{"d_model": 256, "norm": "layernorm", "norm_place": "pre", "norm_eps": 1e-05, "rope_base": 10000.0, "init": "orth", "init_std_down": 0.00525, "weight_decay": 0.21, "lr_head": 0.00581, "schedule": "wsd", "steps": 3503, "dataset": "wikipedia_en"}
MLP neurons of a small language model. Each row is named by its layer, matrix (gate and up: input weights) and neuron, and shows model dimensions 144-207. Each number is 200 + 40 x the weight over its row's rms, rounded and kept within 0 to 999. A neuron's up and down rows have the sign that makes its largest values positive.
Before each neuron's rows, "fires on" lists the tokens most often at its 100 highest values on Wikipedia text that the model never trained on.

fires on: "ic", "er", "i", "eg", "acter", "ur"
L3.gate352,210,225,200,179,185,194,213,241,157,229,187,205,196,228,292,204,235,202,225,245,154,140,217,230,128,254,239,199,278,192,141,222,178,236,123,135,196,193,275,202,143,239,214,130,216,192,232,187,237,182,245,211,157,282,225,182,223,179,218,233,205,151,222,254
L3.up352,155,187,203,258,187,228,200,142,194,164,188,205,134,172,159,179,300,137,223,181,114,154,226,228,215,227,234,196,269,207,159,279,258,174,194,199,103,219,249,257,152,205,227,179,212,203,190,301,238,222,191,182,171,216,283,284,202,171,248,193,191,172,167,286

fires on: "g", "en", "an", "and", "end", "See"
L4.gate396,246,229,208,161,207,224,181,148,182,122,155,214,186,228,246,169,168,160,234,215,221,203,161,247,211,157,199,248,193,142,194,217,228,177,180,246,276,266,163,188,299,189,130,200,192,239,85,217,110,131,221,143,227,212,163,90,229,221,207,166,225,170,227,246
L4.up396,234,217,177,190,212,200,257,184,163,259,248,183,174,204,244,221,209,267,133,225,206,224,174,264,198,169,237,200,158,97,243,168,232,191,146,175,231,204,177,277,262,179,196,156,224,103,235,273,154,138,194,134,146,189,239,175,195,218,261,205,188,203,190,233

fires on: "-d", "ation", "at", "f", "ough", "A"
L2.gate538,167,145,224,281,218,212,162,226,196,174,187,221,250,264,165,175,97,210,228,197,215,207,237,162,195,177,148,253,146,159,198,169,187,203,156,230,269,157,219,186,190,153,130,133,176,176,210,207,132,202,197,207,177,169,233,255,247,179,229,185,217,229,229,210
L2.up538,246,203,205,175,172,206,206,223,210,142,225,205,187,178,194,212,164,267,203,179,246,150,171,182,177,175,215,184,265,182,189,243,176,171,178,267,217,196,209,137,235,188,237,174,276,173,209,215,248,199,264,147,174,187,186,247,263,230,164,253,209,192,255,207

fires on: "as", "il", "o", "in", "ill"
L4.gate667,147,252,179,196,252,206,226,154,146,208,244,214,221,256,150,204,170,225,307,111,163,167,144,205,231,127,284,247,204,207,169,201,178,239,225,137,254,164,218,202,240,268,210,238,132,227,187,236,218,115,183,169,153,170,246,245,221,187,214,203,198,270,219,160
L4.up667,184,207,194,195,212,262,201,203,111,174,117,211,232,161,202,186,219,247,172,211,175,160,152,186,109,242,169,220,153,244,217,252,172,223,215,267,238,156,176,220,177,188,179,181,221,222,206,170,235,187,217,166,188,266,172,175,202,215,232,210,190,230,138,287

fires on: " For", "m", " am", "ir", "h", "ile"
L5.gate476,184,242,224,226,169,231,172,252,205,132,188,135,160,216,270,178,149,224,185,256,178,224,244,203,123,237,159,192,192,256,145,198,204,210,149,238,171,205,228,192,180,240,192,187,181,299,153,204,234,178,182,160,155,198,221,220,138,266,144,225,225,201,233,227
L5.up476,195,162,242,198,235,202,133,270,257,239,190,223,140,172,248,172,138,216,268,148,231,136,192,206,148,261,214,170,127,194,243,192,211,205,199,217,241,190,282,158,231,235,219,199,152,200,278,174,192,243,198,250,238,161,184,163,169,256,194,212,196,227,268,91

fires on: "P", "A", "I", "U", "T", "ic"
L5.gate357,184,153,258,255,208,199,201,199,168,142,231,174,196,142,181,196,285,151,188,191,161,187,200,232,237,187,157,231,186,169,182,245,144,158,221,145,283,309,184,164,254,223,267,226,170,192,161,179,130,168,243,254,219,233,135,179,165,211,184,117,161,174,248,162
L5.up357,235,191,174,131,210,204,167,125,184,224,187,145,241,187,261,204,190,215,223,187,248,264,160,265,162,184,184,201,198,191,251,212,188,193,148,267,186,114,225,183,255,234,199,236,136,276,214,177,246,247,182,206,253,174,210,196,118,181,243,235,169,191,244,163

fires on: "d", "id", " ind", "ind", " of", " to"
L6.gate340,158,240,211,290,196,233,192,141,117,222,205,251,248,221,261,162,161,207,225,203,269,189,132,157,210,188,171,155,223,164,207,190,199,231,211,160,219,162,160,147,239,232,187,211,203,197,182,146,221,183,204,167,119,210,211,248,140,189,205,234,267,241,272,210
L6.up340,220,176,173,156,234,211,198,199,222,259,192,296,150,150,270,187,180,187,257,209,190,143,153,168,172,234,220,206,192,202,232,194,190,199,199,220,215,222,194,191,213,189,229,238,243,244,128,247,193,251,150,193,183,202,148,249,183,146,171,174,253,225,233,197

fires on: ".", "ll"
L4.gate384,245,157,191,155,203,266,118,166,226,202,151,177,184,143,187,205,264,228,163,129,196,182,172,167,215,208,199,192,143,209,187,154,191,233,243,271,204,236,200,130,76,134,98,166,187,204,219,270,212,188,249,224,273,226,171,171,245,174,98,225,262,181,228,157
L4.up384,187,213,204,170,165,272,169,198,258,254,147,218,220,212,251,133,158,223,275,183,203,240,229,240,210,248,182,203,188,224,196,233,225,207,153,214,220,129,216,148,214,232,227,223,257,161,210,234,190,248,262,244,200,148,166,117,232,223,208,193,242,210,152,214

fires on: "en", "ers", "s", "an"
L4.gate33,240,233,209,172,202,220,181,176,218,174,149,185,235,200,258,190,204,158,252,155,115,281,194,232,237,203,187,208,183,219,175,184,182,251,143,174,171,283,225,152,205,216,168,246,203,174,153,227,114,97,217,180,290,240,230,214,138,206,161,136,213,102,236,236
L4.up33,221,142,259,224,167,141,228,161,240,229,247,169,223,214,264,202,301,221,202,177,182,211,205,197,172,211,203,155,173,167,133,182,247,147,197,226,214,254,194,200,171,169,220,227,223,249,176,209,166,241,158,249,182,244,222,222,166,204,197,187,160,184,187,154

fires on: "it", "i", "ant", "ec", " can", " to"
L2.gate152,203,216,221,193,229,226,226,216,199,199,200,171,183,192,141,235,162,140,250,172,190,184,175,194,159,179,140,205,268,166,210,144,227,183,169,179,168,149,205,223,136,310,211,257,161,205,188,325,252,207,177,214,195,196,241,198,214,217,203,218,281,174,158,196
L2.up152,162,212,251,148,218,214,244,170,186,202,221,128,199,205,284,222,205,195,179,203,145,219,188,237,188,163,131,227,184,184,216,190,226,189,303,241,228,204,157,224,240,215,218,135,205,175,161,246,257,240,92,227,262,229,212,177,195,184,174,257,228,219,231,163

fires on: "l", "ol", "rel", " rel", " inter", "if"
L2.gate417,209,202,161,231,220,166,317,222,233,232,203,173,228,197,171,246,259,196,231,239,206,219,182,272,132,220,203,248,254,111,184,238,188,167,208,165,189,270,250,154,146,217,194,147,266,321,142,137,175,179,296,207,240,208,241,211,220,165,130,144,158,152,155,245
L2.up417,169,217,242,130,227,139,196,220,195,208,218,211,230,150,241,183,215,169,192,234,282,194,201,219,169,235,222,249,194,201,159,316,235,186,230,188,164,216,206,146,167,273,221,206,166,161,145,150,155,199,194,181,148,216,198,210,237,115,146,182,104,144,155,243

fires on: "–", "un", "2", "-", "av"
L5.gate212,189,176,150,154,179,236,211,165,253,163,203,167,189,256,240,221,238,156,188,221,194,137,222,204,107,126,204,238,147,242,260,186,228,175,233,170,164,229,174,206,131,173,169,96,208,232,189,187,303,189,227,174,219,248,232,223,149,195,226,191,261,149,154,184
L5.up212,262,147,135,197,223,224,144,213,142,215,255,234,189,244,163,202,209,157,251,91,256,257,174,162,221,201,171,185,177,172,215,179,165,214,164,226,244,175,180,161,231,233,203,203,237,254,176,213,173,230,210,259,249,177,148,241,145,162,207,189,165,222,228,191

fires on: "A", "I", "O", "RA", "ra", "E"
L5.gate87,220,241,170,285,197,186,229,231,205,141,174,180,239,226,241,191,280,204,200,261,186,154,239,142,231,208,197,217,180,233,174,245,190,203,249,200,190,244,287,205,215,153,191,210,215,203,164,228,239,159,221,223,166,263,199,226,197,199,215,194,143,252,212,215
L5.up87,137,286,179,233,218,111,212,114,227,196,209,218,210,212,169,241,238,191,179,194,214,106,213,265,185,211,120,203,153,185,217,197,154,142,175,145,163,238,233,148,301,187,262,191,225,165,183,216,119,199,234,220,227,188,257,215,265,170,218,138,341,186,229,217

fires on: " he", "et", "in", "un", " When"
L6.gate246,255,202,259,211,204,190,249,246,259,186,140,196,122,164,253,204,136,277,198,187,160,170,156,141,185,159,228,179,152,179,226,227,198,239,162,219,178,246,270,219,193,190,178,144,251,257,297,244,177,152,129,189,213,253,229,227,142,253,195,199,150,153,234,214
L6.up246,212,144,209,257,216,188,179,187,229,221,124,225,178,221,226,182,171,222,175,216,247,204,113,203,283,194,229,127,209,184,226,276,221,192,238,196,171,228,217,210,176,153,180,209,150,188,293,192,172,226,222,174,234,187,101,178,157,279,217,173,148,244,214,242

fires on: "re", "un", "and", "end", "aus", "ing"
L4.gate248,204,190,189,276,200,133,223,218,129,179,169,176,209,275,218,127,161,169,246,253,207,213,171,185,174,217,186,194,200,188,140,208,209,244,133,217,249,292,108,236,256,304,153,252,184,203,152,171,152,199,198,235,313,190,272,143,203,155,166,184,206,262,215,108
L4.up248,198,132,210,228,178,160,169,183,143,218,209,188,127,214,175,197,135,227,253,194,165,193,206,213,160,184,261,268,174,188,156,228,217,216,182,196,179,292,206,225,176,206,225,167,206,124,216,211,238,181,234,169,218,223,154,202,301,201,193,196,190,156,168,175

fires on: "i", "e", "ate", "ed", "s"
L4.gate459,267,215,164,187,212,228,205,271,177,209,191,245,190,225,169,153,200,295,229,193,197,182,161,252,178,186,139,130,227,173,241,207,158,180,160,135,204,172,216,248,234,248,191,131,306,180,147,237,165,158,213,277,179,204,220,202,203,172,152,225,156,183,243,185
L4.up459,251,242,148,211,257,235,236,197,145,264,213,220,223,248,183,147,201,230,177,208,98,245,259,137,173,271,218,156,177,264,240,208,215,168,197,204,211,160,158,251,194,257,272,237,234,246,156,197,233,250,104,254,244,184,192,232,215,198,256,264,232,240,156,275

fires on: " ", " |", " of", ",", "-"
L5.gate289,179,149,188,200,289,246,219,187,218,179,188,217,66,207,197,193,234,145,174,208,134,181,211,166,185,210,186,194,116,184,204,187,207,176,205,151,201,225,133,165,217,234,170,230,252,236,121,239,241,193,122,243,174,207,283,252,184,172,214,203,216,203,262,204
L5.up289,130,182,162,275,205,187,222,206,190,283,216,224,225,255,185,277,174,137,198,189,299,209,188,157,192,230,187,191,212,187,155,218,179,198,218,160,203,267,219,217,232,204,172,235,218,196,159,250,131,209,245,150,194,187,214,254,239,156,199,140,209,164,244,232

fires on: "s", "as", "ure", "ay", "ion", "ers"
L5.gate485,175,207,216,227,255,162,259,288,147,254,172,211,112,202,191,182,211,236,167,259,187,222,173,219,255,279,187,201,273,193,210,232,234,261,172,157,162,163,221,208,180,197,246,245,230,217,148,257,156,141,242,225,180,201,140,160,182,210,237,162,222,157,225,212
L5.up485,206,202,189,185,117,142,194,201,239,220,248,167,269,297,205,165,209,298,211,208,182,195,207,192,232,297,157,166,245,269,164,219,220,241,210,186,267,165,183,276,188,190,191,214,128,215,181,219,289,162,178,205,227,255,223,172,222,236,203,169,214,227,137,157

fires on: " conc", " consist", "ile", "al", "ion", "ure"
L2.gate578,174,173,209,266,243,189,231,215,249,178,193,216,170,179,127,147,245,197,164,212,215,262,176,192,218,250,176,228,225,152,162,144,201,201,215,156,260,233,228,134,123,246,233,212,108,180,205,231,263,137,184,127,153,141,169,185,158,187,220,221,149,197,174,205
L2.up578,194,206,208,123,217,142,309,223,283,226,181,186,176,188,157,213,291,221,260,159,197,177,210,185,263,220,191,181,198,191,179,170,198,216,255,160,195,167,155,260,218,149,239,220,146,189,165,179,231,197,180,227,221,156,177,214,119,211,287,200,198,165,154,159

fires on: "ural", "ar", "ic", "al", "ment"
L3.gate514,205,218,239,229,262,248,266,200,170,217,182,231,190,273,210,181,221,154,193,241,138,163,196,216,188,234,179,185,205,230,178,184,196,254,122,161,177,262,200,144,198,277,219,174,162,185,102,200,198,246,176,202,123,249,281,142,164,184,164,239,256,192,198,231
L3.up514,199,103,261,190,210,208,232,185,181,169,217,196,149,193,268,182,203,150,133,144,190,194,174,155,226,158,221,143,174,236,174,155,225,234,200,184,124,215,232,183,185,190,227,141,308,171,222,225,211,287,215,192,264,210,218,90,178,192,264,276,203,172,167,238

fires on: " Ch", " ch", " married", " expl", " relations"
L3.gate477,240,245,225,216,214,237,197,241,197,187,205,206,145,214,169,223,163,265,227,211,221,234,283,149,133,189,229,223,174,200,159,144,195,239,212,174,250,239,160,134,213,230,232,81,199,192,178,134,231,178,218,200,185,191,221,184,238,176,214,242,212,187,171,206
L3.up477,223,241,200,143,169,258,209,230,219,172,263,253,172,223,152,168,213,201,267,246,173,237,249,185,257,213,224,166,142,241,160,180,209,219,176,172,166,245,120,163,200,229,219,161,168,215,132,161,218,264,208,194,192,203,199,240,230,180,276,247,279,209,179,222

fires on: "m", "h", "em", " rem", "v", "om"
L5.gate634,167,236,135,161,275,197,209,224,238,172,207,197,217,233,237,210,123,262,240,162,179,168,203,188,121,275,220,175,207,285,178,154,241,222,178,219,195,176,259,189,250,246,155,151,160,223,203,168,239,141,196,176,256,263,223,243,145,171,154,275,195,229,274,180
L5.up634,254,273,207,170,202,238,212,203,326,237,154,225,276,157,194,234,160,258,251,207,250,192,246,206,185,263,199,105,190,143,220,241,233,217,186,177,248,137,180,271,174,212,261,154,227,212,241,195,233,232,174,226,213,213,232,249,144,203,149,169,116,203,233,203

fires on: ".", " East", " South", " West", "is"
L2.gate575,199,221,213,221,230,184,124,219,168,185,253,205,208,204,187,160,164,234,178,242,255,188,251,164,218,210,225,142,251,228,216,154,225,263,183,260,167,194,271,240,162,187,184,177,182,241,182,133,168,139,208,224,253,181,141,240,258,208,210,272,178,259,168,193
L2.up575,256,112,234,216,211,214,165,160,173,246,165,195,263,179,330,98,201,232,239,193,234,203,217,264,231,224,240,189,184,249,151,157,231,179,238,290,235,154,221,226,212,213,231,223,226,121,194,197,196,255,290,266,225,179,206,206,293,242,226,234,253,272,190,182

fires on: "ar", "et", "el", "om", "qu"
L2.gate513,181,191,219,159,232,218,155,278,199,221,151,197,206,171,166,193,192,259,257,142,186,189,236,268,281,178,197,169,181,157,207,164,174,213,176,169,198,201,212,222,134,139,177,162,177,237,132,229,264,170,192,201,164,211,161,172,172,219,243,220,242,207,232,141
L2.up513,254,169,134,138,191,228,247,136,194,204,256,162,168,226,300,204,133,253,185,145,166,141,237,290,239,121,188,253,175,278,196,180,155,202,202,253,259,198,163,137,168,167,229,215,179,230,248,195,245,263,241,244,237,199,148,266,242,220,202,212,194,252,258,185

fires on: "a", "ack", "ac", "i", "ic"
L2.gate347,232,174,248,160,152,228,237,131,167,243,213,217,173,201,126,229,271,173,214,278,129,128,199,241,190,154,179,311,290,163,71,143,202,133,169,191,217,162,196,211,110,261,232,169,188,173,209,202,251,136,219,286,211,220,255,234,248,211,241,169,226,219,185,160
L2.up347,100,163,201,219,203,145,217,186,263,214,196,154,148,101,211,222,246,189,279,192,145,244,221,239,296,164,182,225,269,224,155,187,199,239,247,217,224,169,260,226,182,217,129,137,258,240,185,153,118,248,178,266,152,300,246,201,205,201,224,172,173,212,169,198

fires on: "."
L4.gate548,236,215,201,216,192,176,183,196,172,265,236,220,186,169,189,237,219,175,209,195,196,179,196,174,243,150,188,157,181,253,157,129,165,233,188,164,236,271,248,145,216,134,148,192,137,161,149,189,260,199,160,237,258,237,131,226,196,167,203,211,219,259,211,206
L4.up548,275,188,163,181,226,193,212,146,165,246,133,184,217,173,199,237,184,202,267,174,225,175,307,217,189,197,199,189,181,128,193,181,221,195,173,187,166,262,239,184,141,205,197,139,286,196,202,211,232,191,228,170,172,159,198,142,263,219,223,218,294,214,204,154

fires on: " se", "p", "ale", "il", "se"
L3.gate332,195,129,173,190,251,188,272,105,182,147,187,162,198,224,169,200,257,238,193,211,184,238,189,234,221,203,222,225,223,192,195,237,217,200,151,158,190,196,249,110,179,210,183,213,202,202,238,223,190,211,152,157,188,226,199,221,175,208,159,193,212,277,218,88
L3.up332,160,204,182,160,214,200,121,165,103,192,258,163,191,293,215,262,233,279,249,212,178,244,184,217,300,167,234,206,236,231,207,224,177,173,218,200,189,140,229,242,241,198,191,201,167,262,210,207,295,158,159,198,200,163,177,218,206,206,186,177,153,207,219,193

fires on: ".", "aged", "or"
L5.gate301,173,221,204,271,187,171,195,169,247,170,189,244,237,200,198,159,169,179,168,187,235,199,242,179,122,204,167,235,177,221,165,217,168,242,181,214,246,193,240,149,157,137,212,126,190,224,188,226,221,168,219,216,197,201,128,160,252,251,181,151,289,178,223,172
L5.up301,264,226,191,189,165,155,228,153,243,254,199,231,176,256,225,210,144,251,134,164,233,242,223,196,187,256,188,240,210,256,193,182,171,231,192,134,259,141,248,136,227,183,202,115,254,196,182,174,169,235,159,284,146,164,191,159,176,260,200,171,215,165,233,223

fires on: "el", " rel", "ah", "i", "af", "or"
L5.gate169,187,210,249,232,200,171,264,248,219,213,227,181,209,214,210,229,210,155,195,242,184,119,261,145,193,182,247,211,241,196,96,222,173,204,138,297,190,226,189,173,154,221,223,125,191,206,185,205,189,176,240,221,226,132,284,216,282,171,251,173,197,212,264,281
L5.up169,224,251,196,193,115,157,176,219,188,159,260,199,210,165,199,119,197,218,206,231,228,187,165,233,189,268,224,190,197,190,125,256,105,162,193,177,164,179,240,174,214,187,183,147,227,314,163,204,186,247,211,241,172,146,177,206,227,200,195,195,199,223,150,122

fires on: "ing", "ed", "em", "el", "ended"
L6.gate370,251,162,196,231,236,259,179,183,152,241,216,274,198,160,219,210,203,225,169,152,211,190,243,229,233,254,243,233,135,158,261,174,173,203,151,197,236,243,189,145,236,136,158,149,178,167,180,139,182,184,150,234,218,181,144,211,254,192,227,200,255,198,202,124
L6.up370,170,195,90,206,195,167,182,194,162,191,90,115,232,229,141,217,127,202,215,211,132,159,152,178,140,183,197,172,143,248,212,254,222,127,244,184,239,222,215,206,174,226,174,204,131,204,151,200,184,232,195,250,254,110,191,202,220,186,218,266,153,204,174,188

fires on: " sc", " sh", " Sc", "q", "c"
L6.gate48,198,169,212,157,214,205,186,170,200,207,163,241,146,220,189,270,199,250,204,132,261,144,167,252,228,242,171,243,274,167,248,114,138,201,119,206,215,162,270,145,111,206,137,194,167,210,237,234,229,240,159,278,168,235,216,234,237,193,196,217,284,155,205,191
L6.up48,207,235,198,189,177,213,225,211,192,84,195,133,202,240,285,160,148,159,199,175,124,229,327,168,224,181,219,228,226,253,196,192,210,197,223,182,200,229,165,99,271,187,228,210,229,201,274,163,220,171,172,133,194,202,173,252,192,198,195,182,273,287,244,274

fires on: "us", "ach", "re", "ve", " of", "ov"
L4.gate677,187,250,289,211,192,139,178,254,241,146,155,183,180,194,210,219,259,232,237,269,261,186,214,213,186,195,163,217,180,232,157,132,171,198,113,151,203,182,143,243,209,275,203,245,129,158,204,266,225,232,223,149,222,150,223,196,167,136,169,216,248,245,243,179
L4.up677,194,180,125,257,225,200,134,165,174,206,245,174,233,293,225,267,156,239,217,212,172,175,128,203,210,183,157,246,240,200,189,198,235,191,174,200,159,233,201,282,203,297,235,189,212,188,176,246,241,197,184,227,268,243,316,127,159,214,214,213,174,174,194,200

fires on: " w", "ric", "he", "sh", " and", "le"
L3.gate604,153,239,217,214,215,194,259,231,148,150,192,188,167,230,193,193,152,144,245,145,172,177,132,151,144,255,170,274,175,166,169,190,103,243,97,140,228,261,147,176,208,275,157,223,161,194,143,244,117,184,196,226,248,332,178,180,209,204,184,260,218,218,222,222
L3.up604,141,209,180,183,172,196,257,216,177,195,184,230,208,208,234,223,146,157,180,152,246,197,138,105,153,222,200,220,206,151,201,137,159,168,73,167,222,247,181,166,178,216,202,197,197,202,212,259,156,176,226,213,218,296,241,125,193,185,204,197,247,190,230,159

fires on: "or", "on", "el", "l", "ic"
L2.gate343,216,214,266,201,246,197,252,242,187,236,157,214,195,176,121,134,218,203,241,172,203,169,198,223,140,164,173,180,196,174,243,104,91,169,182,229,212,174,170,123,222,231,206,164,231,233,208,168,229,214,240,226,202,271,169,144,230,182,180,172,271,136,196,213
L2.up343,238,193,174,224,199,221,194,203,188,188,257,207,246,215,246,214,179,250,140,134,267,157,278,211,253,192,208,164,124,208,220,196,249,212,212,122,272,228,185,178,158,227,195,221,222,263,163,133,209,218,221,203,134,252,263,194,216,151,179,153,146,131,271,210

fires on: "ing", "un", "ong", "ou", "ung", "in"
L6.gate312,218,202,208,238,207,186,157,211,183,178,162,203,224,233,242,167,201,187,135,218,172,172,165,137,142,145,153,179,148,112,217,247,207,173,179,253,207,223,119,231,311,213,204,180,148,185,252,185,272,202,103,193,233,214,285,234,218,170,208,206,197,197,290,200
L6.up312,248,222,173,247,216,201,162,196,169,272,234,206,82,209,221,162,142,186,189,186,249,227,196,223,172,127,223,192,219,127,200,210,296,179,226,222,243,259,240,261,215,235,225,233,233,206,256,253,228,185,163,169,260,249,125,168,201,230,258,210,196,223,245,158

fires on: "se", "ore", "em", " se", "ace"
L6.gate9,114,197,167,214,215,115,265,195,223,167,187,156,221,237,92,158,193,203,215,204,169,207,223,219,206,198,194,246,219,215,210,193,173,206,81,202,133,289,224,199,161,211,176,149,131,207,171,202,194,255,153,181,170,223,157,168,144,262,172,194,206,238,185,260
L6.up9,154,238,170,209,238,172,252,183,282,121,132,203,205,234,181,217,187,204,186,243,200,177,194,247,254,172,211,137,245,232,212,233,207,216,138,170,219,193,205,236,267,126,226,221,194,221,194,205,210,164,101,141,249,198,179,219,177,284,193,254,154,232,209,128

fires on: "R", " n", "n", "m"
L5.gate507,186,279,262,188,195,208,269,209,203,172,143,181,196,191,203,144,192,225,251,225,209,168,225,183,179,245,152,190,171,212,160,167,194,242,200,155,218,302,255,207,242,198,216,209,214,194,163,186,139,196,200,151,178,191,246,285,193,206,127,189,294,191,225,173
L5.up507,171,231,215,143,179,207,162,223,177,282,148,133,153,215,180,183,246,251,263,183,192,150,211,188,204,257,225,210,123,186,214,237,227,211,164,148,165,178,217,251,284,170,245,169,209,172,253,229,160,161,215,185,156,111,263,266,138,233,190,198,259,193,232,160

fires on: " m", "re", "ve", "au", "ire", "ore"
L6.gate108,195,238,270,184,269,173,186,219,242,166,155,153,191,215,202,174,220,171,233,183,198,291,205,230,172,193,230,207,109,253,201,119,176,166,138,160,197,241,158,135,213,181,225,206,193,303,163,190,233,227,189,219,228,201,129,206,161,185,152,198,180,159,216,150
L6.up108,156,236,198,188,256,230,178,259,182,254,141,174,184,198,234,194,189,180,213,199,209,265,201,180,198,153,171,170,254,260,227,211,205,207,126,218,232,210,212,202,203,192,193,180,222,150,220,278,193,260,168,247,230,217,252,153,210,259,172,206,82,184,178,182

fires on: "all", "ple", "k", "-", "be", "eb"
L3.gate171,206,224,170,189,199,314,191,256,256,182,250,200,169,129,152,202,252,205,188,162,174,166,168,230,185,136,154,267,177,154,157,183,201,198,252,237,110,173,165,163,209,199,206,252,204,176,251,241,143,209,131,263,201,188,196,259,179,293,195,209,198,196,220,151
L3.up171,180,158,219,252,200,188,213,235,121,211,207,315,153,253,160,213,257,216,185,208,235,93,184,219,227,139,258,44,193,222,174,224,196,181,116,274,177,279,211,206,193,188,190,139,201,108,120,190,260,207,195,224,211,216,176,233,259,183,176,205,210,185,250,214

fires on: "ol", "l", "or", " of", ";", "p"
L6.gate270,167,242,134,250,205,162,241,140,197,162,181,208,209,254,180,147,166,344,183,191,186,184,214,265,256,162,271,184,246,182,209,223,162,186,151,153,186,226,326,180,161,277,238,172,243,234,159,208,218,257,233,117,239,238,237,255,260,200,196,117,239,144,205,225
L6.up270,229,267,219,210,197,188,229,228,204,192,259,144,207,184,167,198,178,201,143,239,201,180,213,168,201,180,232,294,202,206,183,143,241,193,222,204,196,217,256,153,152,171,250,144,188,227,166,192,244,160,201,179,177,144,175,261,131,152,193,180,202,164,176,120

fires on: "\"", "\",", ")"
L4.gate318,209,174,214,233,267,307,218,185,191,188,202,157,216,166,182,230,210,209,179,143,191,187,120,235,220,287,216,276,218,225,134,216,128,236,166,198,184,200,253,187,241,167,131,204,124,192,123,253,212,279,149,261,193,265,176,159,194,157,185,236,146,226,209,213
L4.up318,194,140,245,198,181,221,163,261,87,124,168,239,163,240,191,169,187,192,165,228,140,176,193,227,210,153,220,147,231,119,212,214,258,243,181,212,155,193,241,207,201,193,164,157,186,203,224,145,244,172,228,214,287,120,233,188,200,240,185,206,162,150,140,168

fires on: "et", "el", "ing", "ation", "ult", "at"
L5.gate637,149,102,183,142,219,222,240,284,223,267,165,286,253,214,161,196,197,274,169,227,227,146,273,187,227,201,257,194,138,176,200,217,194,248,165,254,263,259,202,214,184,132,223,111,176,123,218,210,184,144,137,221,161,208,131,246,204,182,213,238,165,171,224,166
L5.up637,200,173,230,166,253,183,207,162,131,197,280,218,231,260,155,202,199,244,281,195,135,212,140,165,210,224,152,249,230,125,161,208,176,181,244,245,225,253,194,262,180,127,262,169,205,172,204,245,203,213,206,251,244,199,219,299,249,244,214,197,195,209,272,60

fires on: "ol", "all", "it", "al", "il", "ic"
L6.gate182,168,202,185,152,248,238,243,157,218,233,185,213,178,276,154,290,205,127,153,255,253,83,183,237,210,189,259,193,210,215,191,192,100,237,260,219,216,182,179,142,265,219,261,200,171,241,175,203,165,223,174,209,150,233,185,244,168,126,163,237,176,176,231,226
L6.up182,193,145,166,153,180,234,216,175,295,147,250,235,154,225,206,129,152,183,164,133,169,227,202,181,177,241,143,195,169,252,189,181,211,211,197,238,203,203,193,172,259,169,161,237,193,194,204,207,220,223,169,150,171,241,184,173,235,217,215,189,196,177,181,266

fires on: " Ch", "al", " United", "an", "ur", " ch"
L5.gate451,180,246,168,185,221,210,246,187,262,207,206,243,181,246,229,211,208,208,245,178,164,156,145,166,164,206,189,210,254,126,200,176,209,219,302,155,234,192,222,201,189,190,189,180,249,171,233,245,179,240,183,218,193,220,206,215,262,154,151,270,267,93,162,198
L5.up451,208,328,184,120,203,138,225,235,152,127,251,216,242,221,165,102,157,165,206,230,187,171,231,191,169,191,215,154,191,186,149,182,173,175,193,185,211,251,156,168,184,213,244,182,223,221,162,214,184,235,265,143,209,182,236,214,204,176,300,271,192,134,229,306

fires on: " and", ","
L3.gate454,164,140,176,157,160,223,204,137,189,180,171,190,219,229,157,207,194,212,207,123,219,216,191,153,240,218,210,247,181,166,212,222,177,150,215,181,174,228,100,162,254,279,123,206,195,204,186,154,201,132,140,199,160,287,176,228,208,187,182,232,189,175,211,264
L3.up454,205,211,151,134,169,248,216,208,216,70,146,226,252,193,153,258,235,206,274,106,198,252,181,179,229,240,166,185,181,176,230,183,210,182,193,203,188,201,179,125,231,212,175,225,142,153,200,240,122,208,182,185,167,124,232,169,262,216,217,213,213,121,222,134